config.toml
num_hidden_layers = 9
hidden_size = 768
intermediate_size = 3840
vocab_size = 13170
norm_eps = 1e-05
parallel_block = false
init_std_o = 0.00299
optimizer = "muon_variant"
learning_rate = 0.00862
schedule = "cos"
final_lr_fraction = 0.03
max_seq_len = 1024
doc_mask = true
train_tokens = 675500000
dataset = "wikipedia_en"
MLP neurons of a small language model. Each row is named by its layer, matrix (up: input weights) and neuron, and shows model dimensions 176-239. Each number is 200 + 40 x the weight over its row's rms, rounded and kept within 0 to 999.
A block is one neuron, or neurons of one layer that tend to fire together. Before each block is what it responds to, as a language model described it from the Wikipedia text at the highest values.

Responds to: First-column table separator. Pipe separators right after the first cell of a Wikipedia table row, especially header rows (Party |, Year |, Rank |), and sometimes $ before sums.
L2.up895,186,298,225,194,192,247,273,202,243,178,217,237,195,106,205,226,207,210,162,157,108,223,189,201,224,151,250,244,234,151,200,174,169,152,178,186,189,219,171,253,205,197,255,203,151,207,174,153,169,204,261,220,200,205,193,212,198,180,166,160,191,245,187,237
L2.up1916,201,215,186,192,151,247,248,145,180,214,148,254,236,64,187,218,232,189,138,123,156,188,218,142,232,163,144,199,227,217,184,165,193,196,169,174,172,231,230,221,158,271,220,181,200,216,192,166,135,193,262,195,172,244,152,160,240,181,171,162,153,286,207,128
L2.up1970,221,222,176,152,166,180,263,144,260,232,190,181,186,180,181,196,191,262,243,207,206,128,171,226,231,151,199,249,279,253,262,226,161,190,167,242,181,168,201,216,150,149,285,188,229,231,199,165,214,217,250,275,186,167,154,188,172,203,204,173,167,229,259,168
L2.up2437,193,206,232,196,181,252,195,203,258,240,164,214,244,137,198,218,236,190,159,172,189,198,239,179,238,174,242,183,180,204,237,202,163,183,196,108,259,221,184,327,269,220,167,182,182,209,142,216,223,197,185,218,186,194,187,262,188,183,197,235,157,205,238,222

Responds to: Separator before table entity names. Pipe cell separators, and sometimes line breaks or "(", in sports and election tables, just before a country code, team, party or player name, e.g. "Clay |" AUT, "1 |" Hungary, "(PNG".
L6.up1837,163,214,274,225,268,227,235,197,215,170,235,258,211,191,196,193,207,203,286,213,181,191,206,180,187,174,191,177,250,229,150,281,206,135,152,232,182,238,203,178,135,154,172,199,246,232,208,230,201,202,156,219,201,228,262,191,187,219,235,185,178,203,262,198

Responds to: Place names in progress. Tokens inside or starting a city or town name after "in", "at", "of", or a comma or table pipe, such as Honol-ulu, Ann Ar-bor, San.
L5.up133,132,137,255,162,231,161,225,214,155,280,145,172,206,169,167,273,188,205,185,250,276,200,227,247,175,202,176,221,216,204,212,224,173,222,176,219,192,214,225,165,195,180,195,129,183,166,228,195,212,218,201,184,142,146,218,219,118,203,217,170,290,237,184,185
L5.up1133,153,152,188,134,175,243,161,248,177,205,159,193,290,260,159,118,235,103,230,249,200,248,181,228,223,165,225,304,222,200,236,219,160,147,168,241,185,228,258,182,205,175,145,150,178,229,227,226,217,229,161,227,183,172,279,230,223,202,131,131,231,173,217,173
L5.up1829,181,122,219,144,176,207,231,248,161,249,159,158,270,207,175,246,134,200,103,247,192,230,281,223,163,159,199,256,220,208,203,257,242,226,110,226,180,224,253,208,205,192,164,115,243,169,295,216,143,125,270,188,190,212,237,168,166,195,227,168,243,246,207,211
L5.up2453,216,213,188,159,201,195,170,213,181,248,180,180,189,143,114,199,181,220,192,209,249,194,268,219,184,246,159,221,236,205,154,166,228,237,164,234,224,182,184,248,159,181,198,185,260,276,208,174,179,165,210,224,150,120,180,260,196,155,170,239,157,228,200,213

Responds to: Word-completing pieces, "also". Mostly word-final pieces that complete a partly spelled word, especially "ly" (reply, exactly, shortly), plus "also" after a subject noun.
L2.up347,187,226,208,117,153,232,229,251,175,206,233,161,225,168,224,218,227,239,196,106,251,235,164,214,274,233,188,143,228,174,220,136,259,230,223,200,222,228,196,250,252,130,175,230,120,195,337,157,252,199,183,129,221,188,119,207,109,214,235,160,184,256,169,156
L2.up1262,225,249,220,221,147,178,267,310,170,157,190,184,198,267,190,216,218,234,219,199,260,230,194,206,218,209,280,188,264,243,236,238,186,182,270,191,208,240,224,213,269,238,183,235,240,128,178,198,203,248,199,153,222,112,182,192,170,144,214,222,103,218,195,186
L2.up2807,170,112,276,205,213,247,285,241,201,177,161,215,219,196,158,150,169,187,144,206,156,260,206,187,194,194,172,138,159,177,251,174,225,160,196,265,246,289,173,184,244,254,169,160,233,146,232,226,242,302,174,214,193,223,245,218,159,184,181,202,254,200,221,159
L2.up3123,137,137,175,294,205,204,259,237,287,172,134,191,197,282,246,132,125,234,171,169,251,235,177,150,186,187,197,152,236,215,268,226,204,205,238,271,196,273,191,235,175,245,188,209,149,224,142,190,245,114,197,244,233,270,225,246,185,149,229,159,241,242,201,213

Responds to: Paragraph and heading openers. First word or word piece after a line break that starts a new paragraph or section heading in Wikipedia articles, e.g. In, On, Sched(ule), Week(ly).
L2.up620,248,220,183,194,155,213,169,233,148,140,163,347,136,236,208,205,152,210,163,166,196,229,234,224,142,198,196,201,236,149,247,250,230,274,229,191,213,184,101,255,138,162,244,190,222,141,232,181,226,235,181,166,207,129,279,168,188,228,116,193,169,120,159,201
L2.up2229,169,206,255,222,166,244,236,191,215,183,262,204,165,175,173,230,183,162,133,151,159,258,274,178,222,200,197,114,205,169,151,213,195,206,187,188,239,175,137,257,214,201,227,204,221,188,244,215,222,270,226,139,256,243,209,204,194,246,153,190,242,237,166,308
L2.up2609,208,214,156,189,192,197,296,188,195,218,179,232,235,230,174,176,158,176,257,168,195,243,202,155,262,253,208,119,214,106,247,224,266,255,168,175,113,225,228,174,206,186,199,180,192,120,203,154,216,207,193,203,240,174,255,209,227,158,242,124,234,216,198,206
L2.up3269,198,277,182,206,180,251,163,144,130,61,227,148,220,151,217,197,222,220,122,212,176,211,250,179,183,229,199,202,178,259,246,213,92,135,200,224,184,239,180,241,165,189,219,139,166,227,182,130,151,192,148,298,236,114,150,142,185,210,199,190,169,254,200,258

Responds to: Directional prepositions "to"/"from". Fires on the prepositions to and from marking change, transition, range or direction, as in changed from…to, up to, transition from.
L2.up316,222,187,242,277,179,231,178,242,233,245,186,234,195,170,136,206,267,211,138,258,243,212,170,229,262,170,195,192,285,221,245,177,243,139,173,303,196,169,175,248,166,197,236,123,210,131,272,178,165,213,214,206,130,218,230,217,229,181,170,203,242,164,139,179
L2.up2141,190,209,231,220,258,252,204,107,226,123,161,207,161,189,147,228,186,152,158,252,245,191,120,215,243,135,143,198,184,257,159,241,204,157,171,152,233,196,118,168,204,269,140,244,209,169,192,218,167,199,136,181,78,266,225,156,94,206,177,259,274,159,161,166
L2.up2439,253,138,240,195,161,145,208,234,199,145,221,208,233,161,202,117,129,270,200,146,190,207,199,161,232,167,154,161,158,175,237,189,217,158,251,197,198,237,207,214,274,239,184,220,183,184,278,114,196,221,278,151,206,250,192,176,139,202,172,149,224,194,225,251
L2.up3281,163,206,192,189,175,201,176,165,226,250,243,122,193,196,203,225,251,226,190,146,188,192,181,272,233,172,212,181,132,237,212,249,269,245,197,195,247,146,280,172,186,234,100,242,224,141,139,149,235,240,174,218,245,223,193,199,174,166,135,255,187,196,137,169

Responds to: Verb endings after stems. Inflectional endings that complete a verb split into pieces, such as -ing, -ed, -s, -ate, in narrative and descriptive prose: arr|ives, fle|e, op|ined.
L2.up153,197,182,141,124,230,239,229,79,161,176,206,192,219,153,243,215,188,174,231,216,202,232,291,188,226,174,210,187,166,185,255,191,142,143,212,165,237,211,242,252,195,187,219,168,140,221,240,185,216,185,268,192,193,238,179,262,183,207,105,128,238,194,217,215
L2.up572,216,200,162,130,171,204,277,219,195,145,227,178,248,183,175,196,214,246,243,280,214,147,284,150,192,187,241,192,184,147,182,96,207,203,168,166,242,158,235,248,201,229,219,189,244,236,215,173,195,131,143,227,246,183,153,250,219,185,202,124,138,192,162,206
L2.up2150,258,182,178,135,248,266,274,201,198,149,174,234,232,112,155,163,145,164,179,181,173,282,263,187,171,217,147,216,181,217,181,172,188,276,169,190,224,195,224,191,197,199,231,215,243,200,217,222,185,219,180,232,100,200,171,193,140,183,220,204,173,164,193,193
L2.up2558,206,183,196,207,140,215,187,184,194,192,140,191,170,169,222,210,301,171,203,214,190,178,222,276,205,210,230,151,236,244,222,164,180,183,217,164,191,200,174,232,188,209,236,131,231,231,168,154,173,187,177,198,252,145,208,267,202,237,202,174,252,233,233,198

Responds to: Numbers in stat table cells. Numbers in later cells of pipe- or semicolon-separated sports and election tables, e.g. goals-for 77, points 111, vote shares, and in-text stats like 93%.
L2.up2146,164,220,249,241,211,219,215,227,165,206,195,203,98,214,222,248,211,267,178,213,225,148,185,224,214,192,235,254,186,203,112,169,182,155,267,187,204,202,178,195,154,191,154,216,264,138,196,199,252,181,283,258,183,225,166,161,232,204,189,196,136,189,200,167
L2.up2163,193,295,211,215,309,313,213,227,211,176,232,235,132,170,194,183,172,282,192,141,236,204,139,151,129,130,154,188,222,230,197,182,166,159,225,172,201,198,174,187,212,196,214,144,226,137,211,172,178,174,254,242,155,226,181,181,150,155,175,212,165,256,235,216
L2.up3280,201,173,191,172,172,195,197,199,152,177,249,174,199,209,170,156,196,107,272,267,213,155,194,192,197,211,209,191,298,234,198,197,188,256,158,211,207,223,214,215,138,188,226,179,266,199,215,201,139,182,168,206,144,249,233,216,206,164,227,248,256,213,174,186
L2.up3330,272,167,191,149,200,230,168,238,191,213,245,170,206,184,207,201,171,168,156,247,188,185,179,220,200,249,257,106,204,220,185,211,117,137,126,208,266,95,157,195,187,223,243,232,236,205,196,237,197,203,222,214,186,203,220,201,171,141,235,185,128,263,230,149

Responds to: Under and phrase openers. Mostly "under", as a preposition or prefix (under-21, underway, underfunded, under her name); also un-/anti- prefixes and "took/take" before "place", "born", "where".
L2.up62,218,182,100,257,167,229,182,144,174,164,204,214,148,178,255,158,142,268,180,99,194,221,116,138,245,234,93,260,241,170,102,164,147,247,149,185,229,152,184,159,226,252,197,188,192,178,217,170,200,244,237,153,271,189,247,189,235,176,166,199,225,198,193,249
L2.up143,252,193,191,207,300,220,200,200,260,238,205,93,270,190,213,188,222,175,279,195,243,193,151,183,205,203,251,198,183,149,242,207,231,196,240,203,274,163,231,158,225,249,110,194,207,96,250,118,251,181,218,152,121,198,176,137,188,204,229,202,224,225,260,206
L2.up2570,165,162,185,268,139,154,197,163,121,276,144,203,216,137,243,182,151,214,224,225,189,264,161,154,212,304,132,174,237,167,272,145,207,212,146,191,257,63,194,244,238,226,232,176,150,231,213,222,164,183,185,179,171,257,181,204,180,211,233,231,163,245,242,213
L2.up3632,203,178,198,217,187,243,195,146,151,225,161,240,162,159,232,178,156,183,119,302,191,131,192,246,186,187,245,225,219,135,185,183,278,176,132,150,180,215,155,240,236,203,236,205,165,232,166,241,124,183,208,189,265,167,187,234,237,174,159,55,160,176,230,219

Responds to: Main verbs in clauses. Verb tokens or verb-stem pieces that act as a clause's main or participial verb in narrative prose, e.g. outnumber, struggle, working, closing, lays, referred.
L5.up639,161,173,141,142,137,135,243,214,191,238,159,207,225,196,170,183,185,204,260,188,253,192,120,144,164,247,173,279,177,231,220,167,181,206,156,260,263,203,182,245,184,142,218,186,156,116,199,200,157,182,177,249,192,176,184,173,156,222,217,171,221,236,183,227
L5.up1313,188,133,156,143,196,175,232,249,241,172,165,247,277,215,194,167,207,178,247,204,242,214,164,151,148,313,254,251,145,242,189,193,184,198,153,284,239,218,218,169,163,98,158,203,156,182,176,154,215,211,185,211,222,252,162,144,171,196,251,192,227,230,256,239
L5.up1456,191,222,138,129,188,180,259,215,152,191,182,215,272,221,131,189,180,180,216,254,126,203,178,212,184,325,254,206,211,214,269,224,216,227,224,222,200,224,221,99,197,217,185,225,196,170,203,234,169,182,132,180,200,186,171,201,152,284,249,136,231,168,182,216
L5.up3469,272,138,201,173,238,143,257,229,211,123,133,176,242,204,106,234,195,132,179,246,155,236,113,196,207,219,226,207,214,277,203,187,172,218,166,251,217,195,171,187,167,115,207,217,188,251,126,217,201,224,159,239,125,166,214,178,148,220,177,242,245,191,192,196

Responds to: Proper-name ending pieces. Final word pieces that complete a multi-token proper name, mostly places, clubs and surnames in tables, lists and headings, e.g. Linfield, Bradford, Avalanche.
L2.up744,278,222,215,205,200,227,241,224,205,142,180,201,197,194,224,180,194,185,145,216,142,229,160,204,215,177,156,214,251,251,118,185,211,161,216,230,148,248,186,183,170,191,187,170,123,95,255,217,149,177,262,142,219,214,157,188,180,188,245,189,286,152,225,289
L2.up1207,253,145,190,154,204,167,168,93,139,193,215,187,185,188,125,161,174,158,155,196,214,177,127,187,239,180,171,166,221,181,171,218,236,171,224,200,202,152,154,106,251,207,204,194,204,219,188,212,209,251,154,198,180,180,229,219,219,169,192,224,190,191,203,246
L2.up1455,280,180,114,153,216,246,192,163,150,242,240,205,221,149,205,232,190,178,263,185,211,180,256,196,149,162,153,148,184,235,151,149,259,203,89,248,222,222,279,198,171,171,238,168,212,243,208,279,206,235,208,221,173,281,229,189,192,161,179,248,260,221,185,196
L2.up3157,169,226,103,179,189,249,167,159,197,190,219,176,160,171,261,244,220,140,174,214,184,155,177,200,204,180,177,205,157,195,124,152,242,180,177,222,173,198,153,143,225,158,156,205,212,184,190,200,188,245,197,244,221,219,217,151,274,220,167,226,156,166,253,219

Responds to: Table cell values. Mainly numbers or short words filling pipe-delimited Wikipedia table cells in sports stats and election results (101, 78, 100.0), plus scattered word-piece endings such as backl-og and mon-og-ram.
L6.up1621,192,182,160,178,276,264,178,280,153,178,249,155,244,192,231,248,225,169,229,235,195,206,174,207,172,176,158,254,233,272,181,270,135,258,255,150,192,200,189,201,163,186,159,167,192,219,169,156,180,177,223,201,233,210,247,209,192,152,320,211,237,208,239,202

Responds to: Verb forms before prepositions. Past participles, past-tense and -ing verb endings that take a following preposition or agent, such as written by, held in, born, based on, lasting.
L6.up2028,175,210,195,157,206,158,170,197,154,235,197,248,200,212,197,173,189,191,188,246,216,214,203,180,171,242,209,253,247,229,191,174,221,179,198,188,206,200,208,140,146,172,218,197,213,211,166,197,176,208,156,175,199,198,209,261,177,259,147,167,228,180,178,134

Responds to: Table and header label words. Label nouns that open section headings, table cells or infobox fields in sports and stats listings, e.g. All times, statistics, Win, Time zone.
L2.up1212,299,234,256,182,134,214,224,296,176,184,300,163,271,163,208,278,228,155,136,235,144,226,173,185,161,158,231,144,158,282,211,177,186,161,224,255,202,189,277,209,183,167,217,161,268,223,154,162,205,198,328,230,202,262,169,152,169,158,217,230,165,204,284,165
L2.up1330,205,160,129,175,156,137,227,282,228,217,196,318,194,246,208,133,186,214,164,222,198,200,180,145,214,178,253,184,211,145,174,224,214,117,96,250,234,170,145,244,186,141,209,196,249,192,164,204,237,187,160,195,137,175,219,183,254,194,181,183,229,235,206,267
L2.up1694,174,197,238,186,71,191,212,204,169,243,232,235,250,204,178,174,185,251,167,184,213,206,197,188,157,166,140,191,181,159,140,204,261,177,195,210,217,211,128,212,133,169,304,218,248,226,176,204,257,210,218,169,218,167,207,268,226,178,144,144,240,199,180,160
L2.up2620,255,188,214,192,108,213,202,177,189,158,212,202,147,212,186,183,206,165,223,206,184,227,201,202,187,257,251,184,192,176,218,139,176,199,210,199,250,275,200,236,172,229,210,283,166,203,244,220,197,217,210,131,203,260,158,179,208,249,180,177,142,218,222,279

Responds to: Slot before a bare verb. Tokens that directly precede a base-form verb: infinitive to, modals (can, would, must), not, and adverbs between auxiliary and verb, e.g. "intended to", "could actually", "cannot truly".
L6.up1130,130,151,203,203,219,108,214,311,210,160,150,229,222,209,255,142,178,77,157,95,281,164,212,186,268,205,231,201,161,194,191,219,239,159,217,182,188,239,191,267,115,190,259,152,237,247,158,168,187,179,252,158,191,219,223,236,182,206,173,219,188,151,163,187

Responds to: English place-name pieces. Final word pieces of English place names, counties and club names, mostly in football and cricket text, such as Wit-ton, Somers-et, Leicester-shire, Cov-entry.
L6.up2068,87,207,242,189,261,216,256,227,156,178,206,181,198,244,253,115,116,212,222,174,204,155,250,156,146,203,184,143,192,205,181,168,224,223,182,231,166,162,215,119,268,226,252,166,175,193,161,196,256,289,226,260,163,203,152,177,216,172,236,174,157,195,233,274

Responds to: Slot before bare verb. Tokens right before a bare infinitive verb, mostly infinitive "to" and modals or adverbs: "to be", "would obtain", "never sing", "fully besiege".
L5.up560,143,188,157,205,215,168,273,216,134,142,128,238,173,219,155,175,200,224,158,178,254,253,195,199,271,156,215,192,228,225,215,169,115,230,249,193,175,130,174,235,194,251,196,187,194,160,169,186,172,201,254,240,154,227,167,208,172,154,176,236,279,185,195,248
L5.up3256,156,196,219,178,205,220,268,235,242,174,179,130,112,199,220,148,184,128,125,205,217,140,224,245,212,219,269,206,164,260,198,233,166,198,205,151,205,167,249,265,224,293,157,201,184,188,244,126,219,233,257,197,198,225,227,205,160,227,191,204,180,197,205,171
L5.up3666,224,181,216,192,207,126,192,202,160,157,211,152,168,209,210,232,210,221,201,174,224,282,151,239,217,243,189,219,174,213,260,248,215,244,232,197,158,157,232,183,169,267,175,186,287,239,202,155,174,176,192,198,202,216,196,258,158,240,231,183,191,187,229,229
L5.up3670,223,210,199,161,201,282,167,217,269,169,199,234,181,176,227,204,157,193,190,174,196,168,204,194,218,217,209,179,263,157,251,213,187,123,274,304,131,185,226,185,160,233,166,147,257,212,222,179,240,238,233,235,173,212,205,262,150,252,179,203,174,155,174,162

Responds to: Election table summary separators. Pipe separators right after row labels in wiki tables, mainly election-result Turnout, Total votes and Majority rows; also some nouns after "the" (track, sessions, first).
L5.up626,186,277,221,178,253,125,187,201,181,247,155,184,280,197,144,203,221,223,131,149,141,176,169,288,289,231,184,211,216,201,236,225,217,145,110,208,164,270,198,229,218,235,170,200,205,227,179,149,246,213,211,216,235,168,172,264,261,160,215,181,232,262,241,199
L5.up1471,226,169,198,121,193,261,214,218,197,191,183,216,267,310,213,234,252,194,235,223,230,190,167,273,204,149,204,205,224,187,191,150,150,274,159,201,199,207,249,199,167,202,145,186,105,183,235,208,184,227,283,264,213,255,204,175,200,149,196,221,190,219,249,215
L5.up2207,185,230,158,173,193,132,144,195,215,126,148,202,220,232,136,165,214,218,212,185,205,209,187,234,220,251,143,219,130,163,136,147,215,194,137,232,122,193,194,208,192,123,207,206,151,180,189,201,240,210,207,288,212,161,170,205,240,85,227,180,202,269,256,147
L5.up2336,160,190,229,165,174,229,190,243,191,204,182,222,203,192,242,191,255,130,222,259,145,112,187,260,174,175,212,257,250,269,159,203,217,123,164,211,154,298,210,230,205,160,219,178,221,200,212,290,231,167,235,232,245,178,229,223,255,190,250,317,178,258,184,191

Responds to: Quantity numbers in statistics. Number tokens, often the leading digits of a split number, giving counts in stats, tables and infoboxes, such as 36(4) yards, 107 minutes, 78,393 votes.
L5.up821,238,154,140,242,252,221,239,186,177,202,139,181,200,151,236,224,206,254,201,192,195,171,196,141,269,293,187,231,209,200,141,190,169,173,219,212,217,133,180,206,219,202,207,194,165,220,179,192,252,213,222,160,171,279,195,228,165,178,195,211,221,195,217,190
L5.up1263,272,196,241,175,211,240,215,208,209,151,241,228,176,175,186,216,212,150,210,227,215,151,233,108,248,236,173,219,188,198,173,235,104,141,196,147,261,232,159,180,195,208,209,242,118,216,185,202,180,205,217,121,196,196,116,166,118,154,241,166,261,222,270,208
L5.up1460,209,195,235,127,173,211,229,162,182,265,241,209,270,171,170,228,206,150,141,155,273,236,177,225,281,229,172,218,156,264,213,183,150,177,220,176,174,148,82,237,185,213,183,112,173,148,195,200,189,261,279,173,221,295,219,217,226,196,218,202,137,159,154,152
L5.up2101,192,235,164,201,153,262,127,257,198,233,177,201,213,169,263,209,146,145,173,114,217,160,267,167,194,207,237,225,195,162,156,182,177,142,248,157,197,264,161,243,187,218,121,120,226,222,142,263,231,203,162,203,168,206,211,131,183,177,209,159,254,224,212,174

Responds to: Section header tokens. Tokens finishing a short heading or field label in Wikipedia infoboxes and tables, e.g. Senior career*, General Classification, Participation chronology, ===2020s===.
L6.up612,234,261,197,204,248,160,185,182,156,178,232,222,308,184,180,133,131,221,158,185,152,131,217,203,140,176,212,240,176,155,197,151,172,298,138,141,220,156,230,255,175,174,180,247,255,220,165,213,232,226,300,200,276,239,239,172,192,172,177,269,180,214,205,250

Responds to: Compound-word first pieces. First part of a compound or prefixed word, predicting a suffix or second part: un- in uncommon, under, collect(ive), share(holders), co- and second- hyphens, and opening parentheses in table or list entries.
L6.up1112,186,289,250,176,184,154,143,218,183,140,222,215,117,299,149,289,171,241,225,218,206,229,190,235,183,236,204,149,226,201,210,189,142,172,232,198,187,214,236,174,145,281,172,284,150,219,253,174,223,242,182,218,226,196,163,225,237,236,261,136,223,165,232,158

Responds to: Before subject or object. Tokens after which a new noun phrase begins: clause-ending commas and reason "as", and transitive verb endings like convinced, blamed, marking, followed by the.
L5.up735,283,178,185,220,171,224,125,183,167,143,133,266,249,211,217,159,181,242,248,166,190,250,218,213,218,196,238,228,234,179,268,207,183,201,180,197,221,185,249,214,130,207,229,189,305,231,145,183,192,212,247,174,89,86,188,213,178,159,216,184,175,182,195,215
L5.up1003,202,251,221,127,166,165,180,231,207,100,219,194,175,220,179,178,172,182,166,207,153,208,233,189,227,269,179,167,256,195,215,225,196,196,158,266,194,256,175,164,195,171,117,183,180,144,206,246,199,233,170,203,187,237,196,187,158,237,168,244,193,169,160,196
L5.up2577,290,244,233,193,160,110,197,177,219,101,224,277,190,266,223,113,177,225,127,212,133,218,202,172,223,177,143,220,239,194,234,144,155,245,139,222,167,192,228,76,123,211,156,140,244,206,223,187,176,166,169,242,217,143,180,128,149,248,256,227,233,172,204,271
L5.up3101,219,209,151,153,189,153,238,212,186,168,195,270,186,176,129,173,237,165,160,188,218,222,140,167,148,184,191,242,166,302,136,220,170,222,188,289,202,187,158,192,166,185,196,146,181,192,225,267,113,191,185,164,195,268,161,241,202,236,238,198,156,248,149,169

Responds to: Table header cells. Column-name tokens and the line break that ends a pipe-delimited table header row in Wikipedia tables, e.g. Candidate, Votes, IP.
L5.up56,276,192,211,200,237,162,232,240,204,213,200,227,175,237,259,163,224,184,215,205,215,192,146,224,173,98,167,189,194,179,203,233,172,269,187,167,161,156,224,205,181,218,119,214,222,192,254,204,161,226,189,240,224,194,250,198,147,150,253,169,182,166,288,158
L5.up282,129,224,258,217,204,204,225,188,244,182,151,196,170,247,184,153,156,225,210,290,172,243,214,201,217,170,256,245,181,161,217,197,179,157,212,166,206,207,143,162,195,229,196,282,231,266,178,125,276,129,238,180,213,170,205,202,120,121,262,264,229,180,283,216
L5.up2151,230,237,218,208,198,220,149,218,254,269,207,241,133,139,188,234,207,146,231,227,132,213,168,193,222,158,217,212,202,195,209,212,210,171,272,220,240,206,144,299,209,194,202,220,193,227,207,157,197,77,305,207,183,204,224,178,242,197,223,244,228,264,185,209
L5.up3112,173,229,217,188,142,173,222,168,274,163,201,169,201,202,280,255,225,249,245,260,232,250,251,166,158,183,231,274,243,180,211,244,93,183,150,191,168,301,199,136,171,228,172,275,241,233,261,194,265,122,203,193,173,153,176,214,154,113,250,218,169,169,234,200

Responds to: Start of main verb. First token of the predicate right after a subject, often a verb prefix piece or pre-verb adverb, such as re(claimed), co(-founded), also, then, may.
L6.up3280,198,225,188,226,133,237,210,191,141,217,191,217,139,239,244,241,223,171,265,196,257,200,165,311,232,220,202,241,181,192,154,191,115,212,187,143,262,226,239,219,252,199,177,229,260,184,220,304,107,174,198,264,213,198,178,179,135,150,146,195,179,101,227,131

Responds to: Section and table header words. Words beginning a new section heading, table caption or column header in Wikipedia stats pages, e.g. Starting pitchers, Career record, Historical population, Pos.
L2.up1788,223,261,251,169,136,132,252,178,216,206,125,183,221,189,165,182,185,163,228,252,200,218,194,283,180,125,176,200,238,232,259,237,195,210,161,151,180,211,184,148,194,248,219,199,219,244,192,207,257,179,179,259,201,125,220,158,239,156,287,197,152,230,293,204
L2.up1792,218,170,193,222,168,190,218,206,191,101,207,271,127,192,191,237,186,163,241,173,133,181,272,217,216,208,204,227,218,225,247,89,324,215,169,231,202,111,228,207,191,237,261,166,121,213,185,244,299,241,237,214,209,125,190,148,230,111,232,212,194,199,220,275
L2.up1923,150,206,214,214,149,189,201,203,214,213,213,183,195,215,181,233,167,214,248,239,206,201,223,214,160,141,256,158,217,137,123,197,143,189,329,177,188,230,159,189,178,137,250,165,231,231,182,168,237,254,238,225,220,116,183,235,239,231,193,124,162,246,223,166
L2.up2157,233,293,259,157,248,197,198,195,202,242,207,222,198,186,196,194,174,187,251,219,172,145,138,215,185,216,222,200,128,255,168,257,173,169,217,237,270,190,243,226,192,188,262,236,232,267,193,221,257,196,271,209,194,165,278,176,235,225,184,220,170,186,159,235

Responds to: Start of structured labels. The first word or word piece of a label in a table cell, list item or heading, e.g. Relief, Best, Operator, Game.
L6.up3217,287,217,225,156,145,185,227,231,242,165,186,228,179,224,177,183,208,228,169,189,180,206,199,182,250,125,158,172,169,223,206,179,201,184,193,194,179,237,215,168,192,222,156,188,125,173,168,200,276,252,193,232,192,172,210,240,143,254,259,189,172,193,167,173

Responds to: Section header and column labels. Tokens inside Wikipedia section headings after == or table column headers after |, e.g. Overview, Description, Plot, Exit, Release, Surface.
L5.up1270,231,189,180,158,140,142,240,186,242,189,180,151,248,235,230,206,192,217,199,172,216,222,215,193,287,235,158,199,251,223,133,170,222,167,176,193,208,201,174,104,255,211,212,153,214,231,238,206,177,179,232,159,187,240,228,195,197,262,236,149,112,242,194,239
L5.up1898,164,157,176,214,196,135,247,206,165,248,190,209,202,122,191,204,241,226,152,220,210,214,218,216,223,161,257,191,219,234,212,213,167,168,239,183,209,239,218,198,192,190,173,254,152,252,208,175,225,212,255,171,205,174,149,238,215,236,265,165,194,261,175,217
L5.up1944,151,223,239,184,118,152,271,110,218,190,184,235,156,181,217,197,144,207,209,196,127,161,207,211,215,217,194,154,208,185,202,219,146,154,204,227,219,223,244,219,237,145,202,248,187,123,248,232,227,277,141,147,215,145,190,161,172,200,188,210,211,141,203,174
L5.up3453,209,203,199,176,191,220,235,218,238,155,152,244,182,202,218,228,163,223,158,233,140,177,236,186,157,260,205,227,223,245,201,178,268,225,122,241,196,249,159,170,143,242,222,198,200,225,178,217,243,188,157,220,237,147,182,200,168,208,256,231,159,181,242,183

Responds to: Table header cells. Header cells in Wikipedia tables, mainly the blank column after Party in election results, plus Year, Event, Chart (, and ( before lifespans.
L6.up2939,218,214,240,166,185,183,242,217,250,200,249,175,212,207,126,247,195,177,219,148,157,184,229,137,235,195,208,216,267,206,145,172,161,183,195,175,210,205,161,192,177,183,239,204,204,274,226,166,223,231,173,236,234,149,206,207,181,130,232,257,205,178,241,222

Responds to: Table header and label words. Words or word-starts in table header cells and abbreviation key notes of stats pages, such as Year, Rank, Competition, E of ERA.
L5.up477,176,187,121,189,222,220,185,179,198,213,212,225,236,196,191,196,149,250,199,211,226,210,196,227,212,150,226,178,286,215,185,172,186,230,206,173,209,233,241,305,217,202,134,266,184,178,211,235,181,207,140,191,215,255,270,193,195,239,231,217,220,194,234,312
L5.up1096,184,216,134,158,214,223,209,292,194,219,226,140,249,223,150,234,171,182,222,150,163,257,121,167,228,208,215,131,166,143,210,148,164,219,198,229,226,253,200,247,187,170,112,204,164,197,227,169,236,272,188,296,221,190,144,156,225,187,251,192,165,223,200,190
L5.up1581,167,177,157,216,153,153,201,178,220,214,252,129,186,247,183,218,287,161,138,161,195,147,129,235,183,173,199,207,134,210,164,214,161,208,180,188,221,217,179,249,197,244,224,122,139,190,221,211,220,258,135,245,216,189,164,125,234,146,229,215,176,283,184,290
L5.up2687,215,198,260,211,210,264,212,219,154,190,214,177,199,182,225,167,138,211,198,232,203,207,240,127,173,164,236,182,256,214,182,188,240,207,300,163,287,224,206,194,210,116,174,262,226,180,273,264,196,182,166,213,240,240,140,206,199,291,201,141,165,168,213,238